python train.py --n_layer=22 --d_model=320 --n_kv_head=5 --norm="rmsnorm" --rope_base=13500.0 --qk_norm=false --bias="none" --init_std_up=0.0209 --init_std_down=0.0 --beta1=0.95 --final_lr_fraction=0.0 --batch_tokens=65536 --doc_mask=true --train_tokens=508800000 --dataset="wikipedia_en"
MLP neurons of a small language model. Each row is named by its layer, matrix (gate and up: input weights) and neuron, and shows model dimensions 0-127. Each number is 128 + 32 x the weight over its row's rms, rounded and kept within 0 to 255. A neuron's up and down rows have the sign that makes its largest values positive.
A block is one neuron, or neurons of one layer that tend to fire together. After each block is what it responds to, as a language model described it from the Wikipedia text at the highest values.

L15.gate106 [117 133 116  87  95  96  88 142  90 159 160  72 149  84 103 166 107 111 157  86 144 160 144  86 121 166  98 112  91 159 134 110 142 137 142  41 126 132 110 100 158 120 109 119 175 128 157  89 128  99  93 115 155 113 137 129  91 145  63 101 105 106 159 169  91 137  79 119 109  86 142 149 147 121 128  94 126 165 146  77 147 173  94 180 184  29  71 143 130 135 162 186  95 125 132 144 145 114 168 194 122 145  87  93 157 188  96 112 109  87 116 134 202  97 131 170 149 151  99 136 115 144  75  78 146 148 152 150]
L15.up106 [ 84 110 133 113 168 163 188 200 147 162 107 183  98  80  92 158  90 134 116 110 152  91 141  81 142 136 120 137 132  76 155 149 116 117 146 126 125 179 186 108 145 150 189 123 145 171  94 194 121  84 167 139 124 105 171  99 128 166 142  73  74 123 116 159 103 159 132 109 160  73  93 147 173 166 121  81 116 148 166 124 102 174 136 134 139 114  69 159 135 119 143 128 118 100  73 131  63 166 155 168 166 112 141 203 151 151 116  79 160 146 138 100  96 136 102 131 117 126  86 132 127 143  96  89 156  97 165 165]
L15.gate274 [155 156 104 185 183 151  92 157 149 148 141 106 118 175 152 153  25  79 114  44 100  97  96 101 111 102  79  97 144 114 154 162  91 112 116 124 184 149  84 155 134 161 143 132 148 155 164  97  96  90 149 125 145 192 133 128 146 127 138  83 155 142  92 184  87 100 156 109 179 111 190  82 108 129 156 128  93 112  94 101 129 106  46 121  99 144 129 106 149 149 116 206  86 139  87  95 110 172  89 132 193 132 123 160 117 172 172 145  88 143 167  98 171 108 174 180 112  98 154 106 138  57 127 127 101 110 100 108]
L15.up274 [150 134 114 121 136 161 218 125 166 122 150 108 160 127 109 180 105 133  44 113 124 108 154 181 144  92  56  92 144 120 115 174  14 162 104 123 100 138 151 114 141 130 129 146  76  65 147 100  83 133  99  96 119 134 160 134 136 120  93  92 138 155  85 123 101 155 143  97 121 122 202 107  96 161 104 132  39  91  64 145 132 109  91 122 130  91  92 146 100  94  89 177  98  90 126 123 184 149  78 115 111 173  74 160 139 119 163  76  85 220 134  98 142 141 111 172 150 152 144 141 124  93  81 112 105 143 114 135]
L15.gate321 [161 170 109 160 132 188 163 110 107 148 143 131 126 133 140 111 137 124 136 156 146 139 142 145  90 125 147 120 161 138 160 150  55 151 134 208 117 156 113  93 134  84 180 138 142  96 179  79 128  66  81 131 103 101 136  92 117 168 122 101  93 126 104 162 176 129 171 148 156 130  84  59  77 109 123  81 121 157 119  95 136 142 103 134  89 170  94  62 104 108  90 177  89 134 104  80 165 102  58 119 148  92 159 157 129 146 199 105 123 138 120 129 107 177 115  86 167 125 149 116  66  91 127 129 135 117 136  99]
L15.up321 [116 106 121 130 132 143 128  96 207 139 169 153 120 145 184 136 121 162  63 147 107 132  89 139 101 156  99 135 109 118 153 131 151 120 153 130 126 158 178 123 108 165  65  92 128 104 101 102  93 101 121 108 168 159 184 148 110 157 112  93 157 191 133 122 122 207 111 145 149 106  81 147 120 121 118 135 122 179 109 110 139 132  79  98 101  95 103 125 147 177 150 117 105  79 131 129  62 110 137 146  74 162 109 137 132  67  77 116 106 115 207 128 128 116  79 136 132 147 207 185 141 129 163 108 122 145 200  89]
L15.gate564 [103  90  90  98 133 106  94 160 101 158 120 141  87 189 144 156 135 113 138 114 103 117 198 118 133 120 191 123  43 120 156  67 125  82  91  88 129 113 141 146 141 119 139  67 139 146 138 155 137  50 115 164 150  90 124 159  86 131 116  98 120 137  95 165 107 183 103 146 119  77 132  25  97 196 144  59 113  88 101 157  98 148 151 159 128 147 187 127 147 155 117 107 117 107  97 129 125 121 115 132 115 160 111 151 134 166 171 166 123 135  78 174 140 173 143  93 152 103 122  69 125 115 166 154 140 183 173 104]
L15.up564 [145 143 111 151 202 139  41 104 114 181 117 198 126 123 118 173 118 133 119  85 159 149 139 174 107 111 161 149  80  99 144 109 119 110 149 106 130 175 138 142  79 180 129 121 181 121  64 165 119 155 150 133 189 146 111  99 147  56 113 190  87 148 101  98 102 112  77 148 176 122  98 102  90 174 128 108  78 138 182 103 118 143 143 137 132 138 151 144  47  89 157  80 121  64 127  96 158  94 199 176 128 144  97 109  95 111 151 164 126 112 115 164 127 104  91 192 122 127 148 173 128  82  95 192  86 101 164 159]
Responds to: Number pairs and ranges. En dashes in sports scores and records (7–5, 5–6), and "or"/"and" joining two counts (five or six, two or more); weaker on word-piece starts like un-beaten.

L15.gate166 [163 168  83 131 127  97  87 181 118 146 134 111 109 168 140 105  98  77 142 126 154 172 109  92 141 160 151  66 121 152 174 115  91 206  69  88  99 126 106 184  93 152 130 117 131 162 166  94  93 144 119 152 101 151 173 117 176 119 181 140 139 127  53 169 121 103 157 171 107 171  79 115  64  83 170 131 105 101 179 140 139 141 174 140 104  86 108  51 153  87 147  82  76 192 112 139 134 135 154 120  77 127  86 150 131 108 151  90 101 160 189 136 115 126 177  81 185 106 126 132 145 127 162 100 125 111 118 113]
L15.up166 [150 159 107 117 160 105  98 156 156 147 133 165 115  99 128  80 136  94 129 104 134 106  88 111 106 163 140  89 125 142 119 179 115 162 125 147 150 142 129  96 111 164 121  97 129 128 164  91 108 172 126 124 119 147 188 150 129 120 168 116 117  96  77 149 152 131 164 139 210 160 115 107 137 175 108 107  52 134 114 112 156  95 131 129 139 109 128 130 118 172 116 157 138 145  96 131 186  87  59 108 184 117  66 148 170 124 152 130 147 192 173 125 143 176 175  95  76 128 111 148 101 167 158 109 152 178  63 114]
L15.gate191 [146 125 109 121 150 114 131 130 119 111  49 157 126  65 109 110  87 132 133  88 138  66 110 140 112 126 130 120 121  85 188 128 139 124 118 133 146 158 138 131  90 115 155  37 156 112 173 185 107 144 152  96 175 102 154 179 150  50 166 159 146  83 165 135  99 114 114 116 167 194 142 132  91 141 157 139 155 128 136 135 165 194 173 163 138 156 135 109  89 134 162 150 138 184 161 154 161 146 182  86 132  95 173 162 105 141 179  91  98 125 183 122 162 122 138  75 147 157 109 131 101 135  98  88 135 136 130  81]
L15.up191 [175 168 119 139 108 120 164 129 173 116  80 154 106  69  57 112 150 161 146  94 184 115 170 113 155  88 137  96 106 117 137  88 126  95  94 131 106  84  81 135 111  93 102 107 152 176 186 166 129 157 112 179  75  99 145  75 140 130 190 115 147 104 131 119  93 111 152  39 146  90 156 155 133 134  92  98 131 143 147 100 162 142 165 102 157 136  95 109 163 147 172  90 160 154 165 151 127 106 140 123  84 172 182 104  91  73 173  72 171 100 131 118 139  98  82 124 135  69 133 158 107  93 148 185  87  99 181 139]
L15.gate300 [175 160 118 136 117 116 110 131 118 136  67 127 103 110 107 141  90 138 133 114 154 170 121 117 127 158 159  97  86 166 160 115 167 121  99 138 108 108  77 166 118 170 123 126 135 134 176  77 118 152 119 136 104  78  76 138 137 123 142 126 133 152 119 163  99  84  94 137 106 109 162 101 125 136 138  98 105 124 161 122 120 171  87 122 118 146  98  80 179 121  76 132 163 157 104 138  86 116 150 145 130 119 131 104 193 156 150 120 145 137 155 167 126  50 116  92 169 172 140 140 141 101 161 128 157 138 176 138]
L15.up300 [150 140 144  74 146 107 123 125  86 183 114 163 104 115  81 135 101  96 192  99 120 194 109 134 106  83 170 112 146 179 137 147 120 132 148 112 119  65  57 128 107 114 109 116  97 155 170  98  89 114 132 146 173 106 126 145 126 126 198  99  95  72 155 195 123 134 169  96 139 101 171 169 126 176 149 140 125  73  87 104 154 125 118 136 113 111 138 107 184  89 159 119 119 152 159 131 111 161 123  77 108 135 150 106 161 171 153 172 184  82 153  98 152  66  89  73 165 101  90 136 157 177 128 138 113 142  90 130]
L15.gate384 [106 141  94 164 183 145 155 120 150 101 125 191 157  75  38  89 166 130 181 104 116 152 165  63 138 111 120 159 125 114 136 116  88 160  76  99  92 110 161 120 116 129 145 153 132 111 111 113  80 175 117 139 130 115 147 190 129 133 182 138 148  67 128 189  80 108 139 129 179 114 147 129 129 133 153 147 116 153  87 118 203 142 143 142 123 126 170 118 111 189 144 141 107 180  29 156  85 158  99  87 148 178 113 127 128 114 214 137 123 148 140  92  72 101 111 113 111 141 140 160 134 142 119 159  99 162  70 176]
L15.up384 [149 111  89 159 104 121  97 103 112 108 122 127 140 127 106  50  53 166 136  88 110 202 132 150  89 140  85 164 137 143 136 166  98 116  33 126 144  86 196 129 171 157 171 132 192 145 110  78  80 174 160 127 106 141 113 151 148 116  84  66 124 121 130 154 114 112 125 163 101 159 143 128 166 126 119 149 107 114 142 148 132 158 111 151 133 146 172 118 113 183 141 118 180 149  76 119  99 154 120  83 169  93 127 105 163 142 154 187 212 183 129 110  66  67 116 178 143 105  85  99 107 163 183 100 110 130 119 140]
Responds to: Foreign names in tables. Pieces inside foreign proper names (clubs, places, people) and the | or / separators after them in tables and career lists, e.g. F(enerbahçe), Chel(ny), Myan(mar).

L16.gate346 [132  94  95  95 103 175  94  77  81 120  74 101 106 124  55 192 118 130 132 118  44 130 166 148 135 136 133 190 155 104 159  84 139 114 158 132 177 186 173 165 115 106 138 149 116 111  94 143 153 124 108 146 169 103 106 154 115 196 124  89 109 224  93  91 144 109 177 146 129 153 108 123 162 163 119 124 135 110 102 180 121 155  83 158 138 130 146  94 103 153 135 127 131 163 127 148 156 100 118 169 138 112 150 128 173 145 111 201  86  75  62 162 120 142 186 120 122 134 142 128 125 159 121 151  75 124 137 136]
L16.up346 [167 161 107 148  44 127 146 109 180 176 141 161 134 106 119 145 124 131 136  80 115 176 148  70 140  90 115 130 118  92 121 132 145 198 154 111 130 118 106 128 131 111 154 122 192 102  84 168 116 139 177 193 127 104 153 143 151 124 114 122  94  97 127  87 104 118  97 136 133  97  59  47 102 114 163  87  86 184 145 115 136 104 117 153 109  98  75 111 169 115 156  92 106  81  90  90 129 160 118 152 139 117 132 151 137  90 131 142 111 139 134 159 184 124  94 141 155 183 163 184  98 115  99 144  93 172 161 156]
Responds to: Outcome verbs after subjects. Main verb right after a person or work subject in results, awards and release narratives, e.g. won, lost, was released, received reviews; also scattered tokens in tables and track lists.

L17.gate24 [156 117 115 176 131 189 157 162 119 118  95 112  97 181 160  78 112 118 136 100 131  91 145 119 138 189 170  97 101 170 173 168 123 113  90  74 162 131 121 148 123 138 148 119 142 109 117  79  95 164 143 109 105 107  86 179 127 138 148 125 102 120 129 122  69 195 137  96 122 147 104 104 153 136 178 112 193 127 104 150 184 119 120 223 116 118 159 139 167 164 147 135 107 131 149 186  76 143 137 153 195 102 114 190 116 142 160 144 129 135 164 105 153 124 148  94 118 120  91 136 170 129 103  96 150 112 103 141]
L17.up24 [107 154  88  96  75  99 136 145 113 137 139 156 130 195  80 133 108 178 170 138 186 151 162 121 142 105 144  89  98  83 121  79 142 162  48 165  73 144 102 114  94 146 127 156 179 160 176 112  52  98 154 100 193 170  97 109 123  97 140  70 135  68 142 137 109 106 142  65 155 144 101  92 123 142  88  83 189 184 138  95 137 125 141 103 165  68 117  70 125 139  94  84 118 115 137  70 143 156 121 151 143  78 169 126 151 143 137 137 190 102 171 122 125 157  97  52 116 158  95 140 105 121 161 172  81 179 128 123]
L17.gate30 [195 129 125  92 127 126 153 193  63 113  82 184 101  63  77 115  85 129 115  80 150 153 130  97 156 174 121 103  78 132 189 173  61  87 110  90 133 136  88 144 125 108 139  57 133 112 114 107  68 164 159 160 161 101 142 106 108 123 164 110 136 140 109 161 158 179  80 133 141 137 100 139  99 200  89  91  57 136  81 144 134  92  84 136 147  87 179  70 109 104 137 118 123 126 139 138 232 117 138 117 121 152 138 158  88  99  90 124 122  91 117 106 133  97 132 129 208 178 113 138 109 148 122  89 137  96 103 150]
L17.up30 [126 138 140  98 116 156 118  80 142  80 105 127  87  72  67 200 138 146  98 161 117  78 109 155  69 157 135 169 121 190 118 120 119 122 125 104  89 111 107 144 169 109 147 189 163  82 118 110 112 153 115 146 113 131 168 160 152 162  27 187 130 163 108  90 126 110 153 116 154 112 130 135 195 130 142 115 153 145 173 139 132  63  95 157  92 160 120 142 115 132 106 139 125 133 134 143 101 131  54 103 181 108 100 156 183 120 109 177 121 144 161 139 125 125  75 142 126 202 165 173 159 159 104 133 118  95 164  78]
L17.gate499 [153 141  88  73  87  88 118 172 109 148 151 117 107 142 138  89 110 121 137 132 143 151 156 183 155 118 149  95 122 141 139 164  99 129 101 105 104 112  95  80 122 126 149 107 171 129 133 136 144 126 175 141 133 125  68 112 138  77 118  61  90 102 103 152 118 105 109  91 122 172 118 131 125 107  62  86 109 124 127 130 141 141 152  93 126  81 128  88 138 130  93 161 130 140 138 105 104  94 154 161 155 111 130 149 109 128 148  65 175 174 136 108 216 116 145 152 132 173  66 155 168 115  89 154 178  75 112  89]
L17.up499 [146 137  96  93 101  71 105 110 149 123 151 141 124 168 161 109  90 124 146 133 122  99 146 104 145  88 147 128 120 140 141  93 147 122  78 114 173 139 152 171 171  97 115  94  97 171 157 164  93 184 102  94 219  97 119  96  95  92  97 112 117 107 144  93 101 182  78 105 140 128  95 123  57  99 128 118 145 119  76 121 160  89  85 157 124 128 122  88  80 146 108 138 188 102 113 178 126 101 157 107 132 136 157 117 165 173  96 172 130 101  95 150 166 143 165  72  75 118 131 100 116 155  77 106 154 191 148 100]
L17.gate563 [162 152 105 154 100 123 150 157 138 119  92 181 174 108 125 159  94 135 161 172 174 164 178 108 142 109 136 144 152 171 102 134 125 118 113  81  75 134  73  63 132 187 157 134 154 168  63  86 113 174 123 136  84 153 150 115 100 150 128 141  90 133 134  97  98 105 148 132 172  28 140 164 100 125  85 125 142  78 238 156 126  99 116 153 130 131 133 126 119 116 113 137 115 115 135 157 134 125 117 113 124 100 106 159 124 139 197 105 160  88 218 110 126 134  86  64 116  80 147  91 141 172 108  95  92 140 122 133]
L17.up563 [123 177  91 124 134 141 169 106 117 118  90 133  68 120 159 134 178 172 119 129 114 114  91 192  83  62 145 100 149  66 145 111  51 193  62 112  72 160 136 109 146 167 138  83 148 167 135 151  47  82 117 168 108 190 141  82 146 171 110 172  73 142 127  97  93 127 169 123 122 167 119 133 144 121 153 101 116 151 120 118 164 113 138 183 132 150 144 108  99 197 155 161 107 142 122 132 104 102  90 126  98 111 140 121 125  92 131 142 172 137 140 118 122 119  82  63 105 146  75 206  92 132 153 119 153 129  74 173]
Responds to: Sports stats-table separators. Column separators | or / in footballer career tables, after a club or league name and before appearance numbers, e.g. Twente / 31.

L17.gate19 [132 132  80 115 116  84  94 115 101 132  77 146 142  84  28  95 135 113 175  83 162 164 128 143 121 116 141 144  79 146 145 117 108 125  83 106 102 120 146 179 107 136 167 156 133 120 133  75 111 151  95 152 149 135 120 120 165 159 146 128 103 130 159 139 129 115 158 194  96 147 101  98 149 137 179 159 113 200 162 148 108 147 125 160 145 128  80 134 185 218 113 122 128 106 169 152 159 151 134 178 113  80 115 166  93 154 135 145 183 133 171 185  99 133 125 100  95 103 100 161 204 121 107  95 165  84 120  68]
L17.up19 [154 114 152 172 133 119  52 118  94 166 137 118 174  99 120  86 140 145 102  89 118 111 160 159  94 169 150 159 109 114 136 141  89  96 124 112  92 148 159 169 130 163 132 166 137 158 145  64 159 119  82 150 173 119  89  84 116 226 116  91 186 135 190  82 125 142 104 178 137 117  54 153 185 197 160 167 109 209 132 140 118 127 156 129 120  93  85 164 217 166 138 148 108 131 124 173  69 195 122 143 120  73 174 149 115 127  86 126 151  92 151 160 134 208 142  87 114 157 193 149 191 129 109 114 116  88 176 115]
L17.gate146 [154 164  42 170 117 113 151 220 171 186 123 176 121 124 126  94 138 140 127 110 156 128 207 168  84  67  87 138 145 142 172 140  66  67 109 113 113 145  98 115 142 102 114  95 150 115 177 102  90  93 150 115  84 120 129 101 135 158 112 166 169 114 136 116  86 153 101 154  78 145 120 100 150 100 189  95 128 137 161 150 147 158 171 128 147 146 114 127 110 113 128 101 107 114 113 132  74 129 146 128 115 125  79 146 154 146 225 161 151 109 126 135  78 135 120 177 120  84 110  86 139 114 138 113 105 134 145 130]
L17.up146 [161  61 123 111  94 142 171 168 171 194 187  88 122  76 138 128 161 113 188 110 186 105 164 114  93  88  67 160 157 149 122 141 165 134 114 115 166 106 149 165  80 148 121 171 195 128 162 102 145 124 111 134 127 155 134  78  61 163 150  61 136 169 136 152 113  96 106 143 205 140 125 128 129 131 154 120 174 107 100  90 104  58 167 117 133 109 169 172 163 155 142 200 103 149 109 151 130 155 135  85  72 153 141 132  46 132 156 104 167 102  68 112  77 175 143 148  75  72 163 194  71 120  99 149 104 150 177  81]
L17.gate417 [148  86  97 184 139  81 124 117  84  85 129 182 126 162  98  95 155 180  54 136  81  96 157 130 152 150 142  90 103 149 127 103 124 101 140 186 105  92 130 174 125 164 143 121  89  68 102  59 173 105 142 137 101 190  66 152 139 177  91 126  75 122 118 176  75  95  67 122 115 206 122 106 157 104 161 176  90 158 137 144 133 160 118 114 103  80 106 154 106 170 100 103 108 133 120 155 117 169 170  97 161  80 157 130  97 163 127 147 149 116 108 144 107 145 151 137 102 119 107 166  67 162 105 107 137 144  96 131]
L17.up417 [126  73 154 114 104 192 125 112 125 127 146  99 150 131 130 108 130  99 151  95 141 155 235 141 164  98 157 118 127 184 146  68  58 125 202 150 169 112 143  94 138 174 127 165 134 103 145 142 113 166  79 107 104 167 169 169 195  99 129 174 124 143  94 110 151 116 198 201 123  88  87 149 163 143  78  65 131 158 119 119 169 111 144 135 128 141  94 119 150 113 152 147 153 107 144 109 107  29 143 181 133 120  96 128 122 103 126 142 111 231 172 123 124 142 144 109 169 131  89 124 151 156 158 101 149 106 114  89]
L17.gate473 [172  98  95 150 143 193 151 164 109 166 120 135 152 128  63 175 109 159 154 151  50 102 137 143 112 171 180 134 111 155 145 138  75 188  85 110 136 130 148 108  93 159 194 181 144 130 115  86 156  84 112 124 132 134 147 142  93  91 101 116 144 157 107 137 118 147  87  92 142 142 127 125 125 168 118  80 151 158 111 149 199 140  91 156 148 109  88 110 145 142 102 153 171  94 172 127 173 136  68 104 137 141 128 142  99 100 119 167  68 150 102 128 100 147 116  98 131 131  88 106 106  88 181 124 165 150 112  57]
L17.up473 [ 84  87 101 148 132 146 130 188 108 172 122 160 110  89  93 134 126 107 185 105 149 161 139  83 154 197 103 126 119 151 118 180  85 143 109 165 126  82 124  96  91 119  93  52 139 119 131  67 109 112 146 167 135  88  82 157 131 128 160 146 124 195 151 128 117 170 116 119 132  58  86  71 122 133 131 133  86 129  89 138 141 125 114 152 147 114 148 106  98 157 121  86 209 120 150 131 106  90 175 136  97 142 100 115  66 183 171 105 181 124  63 146  90 173  87 163 162 134 126 132  90 175  96 161 151 118 149 114]
Responds to: Table cell separators. Separators and units in number-heavy tables and lists, such as cell pipes before a number, p after a number, ' in times, and in ranges.

L16.gate603 [135 174 101 122 152  75 174 132  65 164 136 178 125 130 136 103 148 175 220 124 231 111  72 133 102 108  89 109 165 130 146 190  91 143  83 197  92 143  80 125 113 170 135 164 169 115 148 112  60 167 136 154 145 138 136 144  95 171 159 169 146 137  83 153  80 107 117  93 111 136 171  99  96 108 140 135 179 111 147 145 144  81 103 157 126 132 159 140 108 137 138 168 162 164  86 197  58 154  95 157 133  84  92 178 162 139 149 113 131 120 153  89 131  91 143  93  87 152  37 188 116 167 138 136 121 147 181 126]
L16.up603 [121  97 115 178 157 120 129 173 130 115 139 163 137 132 122  78 148 151 172 164 184 176 137 128  82 124 127 152 171 182 148 138 135 135 130 126 149 154 157  80 146  90 159 110 142 175  92 162 101 115 144  86 112  77 158 154 154  64 182  79  65 173 120 188 114 157 108  79 143 163 159 143  93  82  98 135 177 170 118 122 118 122 160 149  84 124 131 116 136 127 200 106 159 142 116 141 102 127 159 179 135  98 141 118 146 156 139 129 140 140 159 105 111 132 116  79 108 178  95 119 107 123  22 138 138 132  69 159]
Responds to: Start of foreign proper names. First word-piece of a non-English proper name, often a capital "V", in football tables, scorer lists and place lists, e.g. V|ojvodina, V|ila Nova, Ferenc|v|áros; also first words of league names like Fourth Division.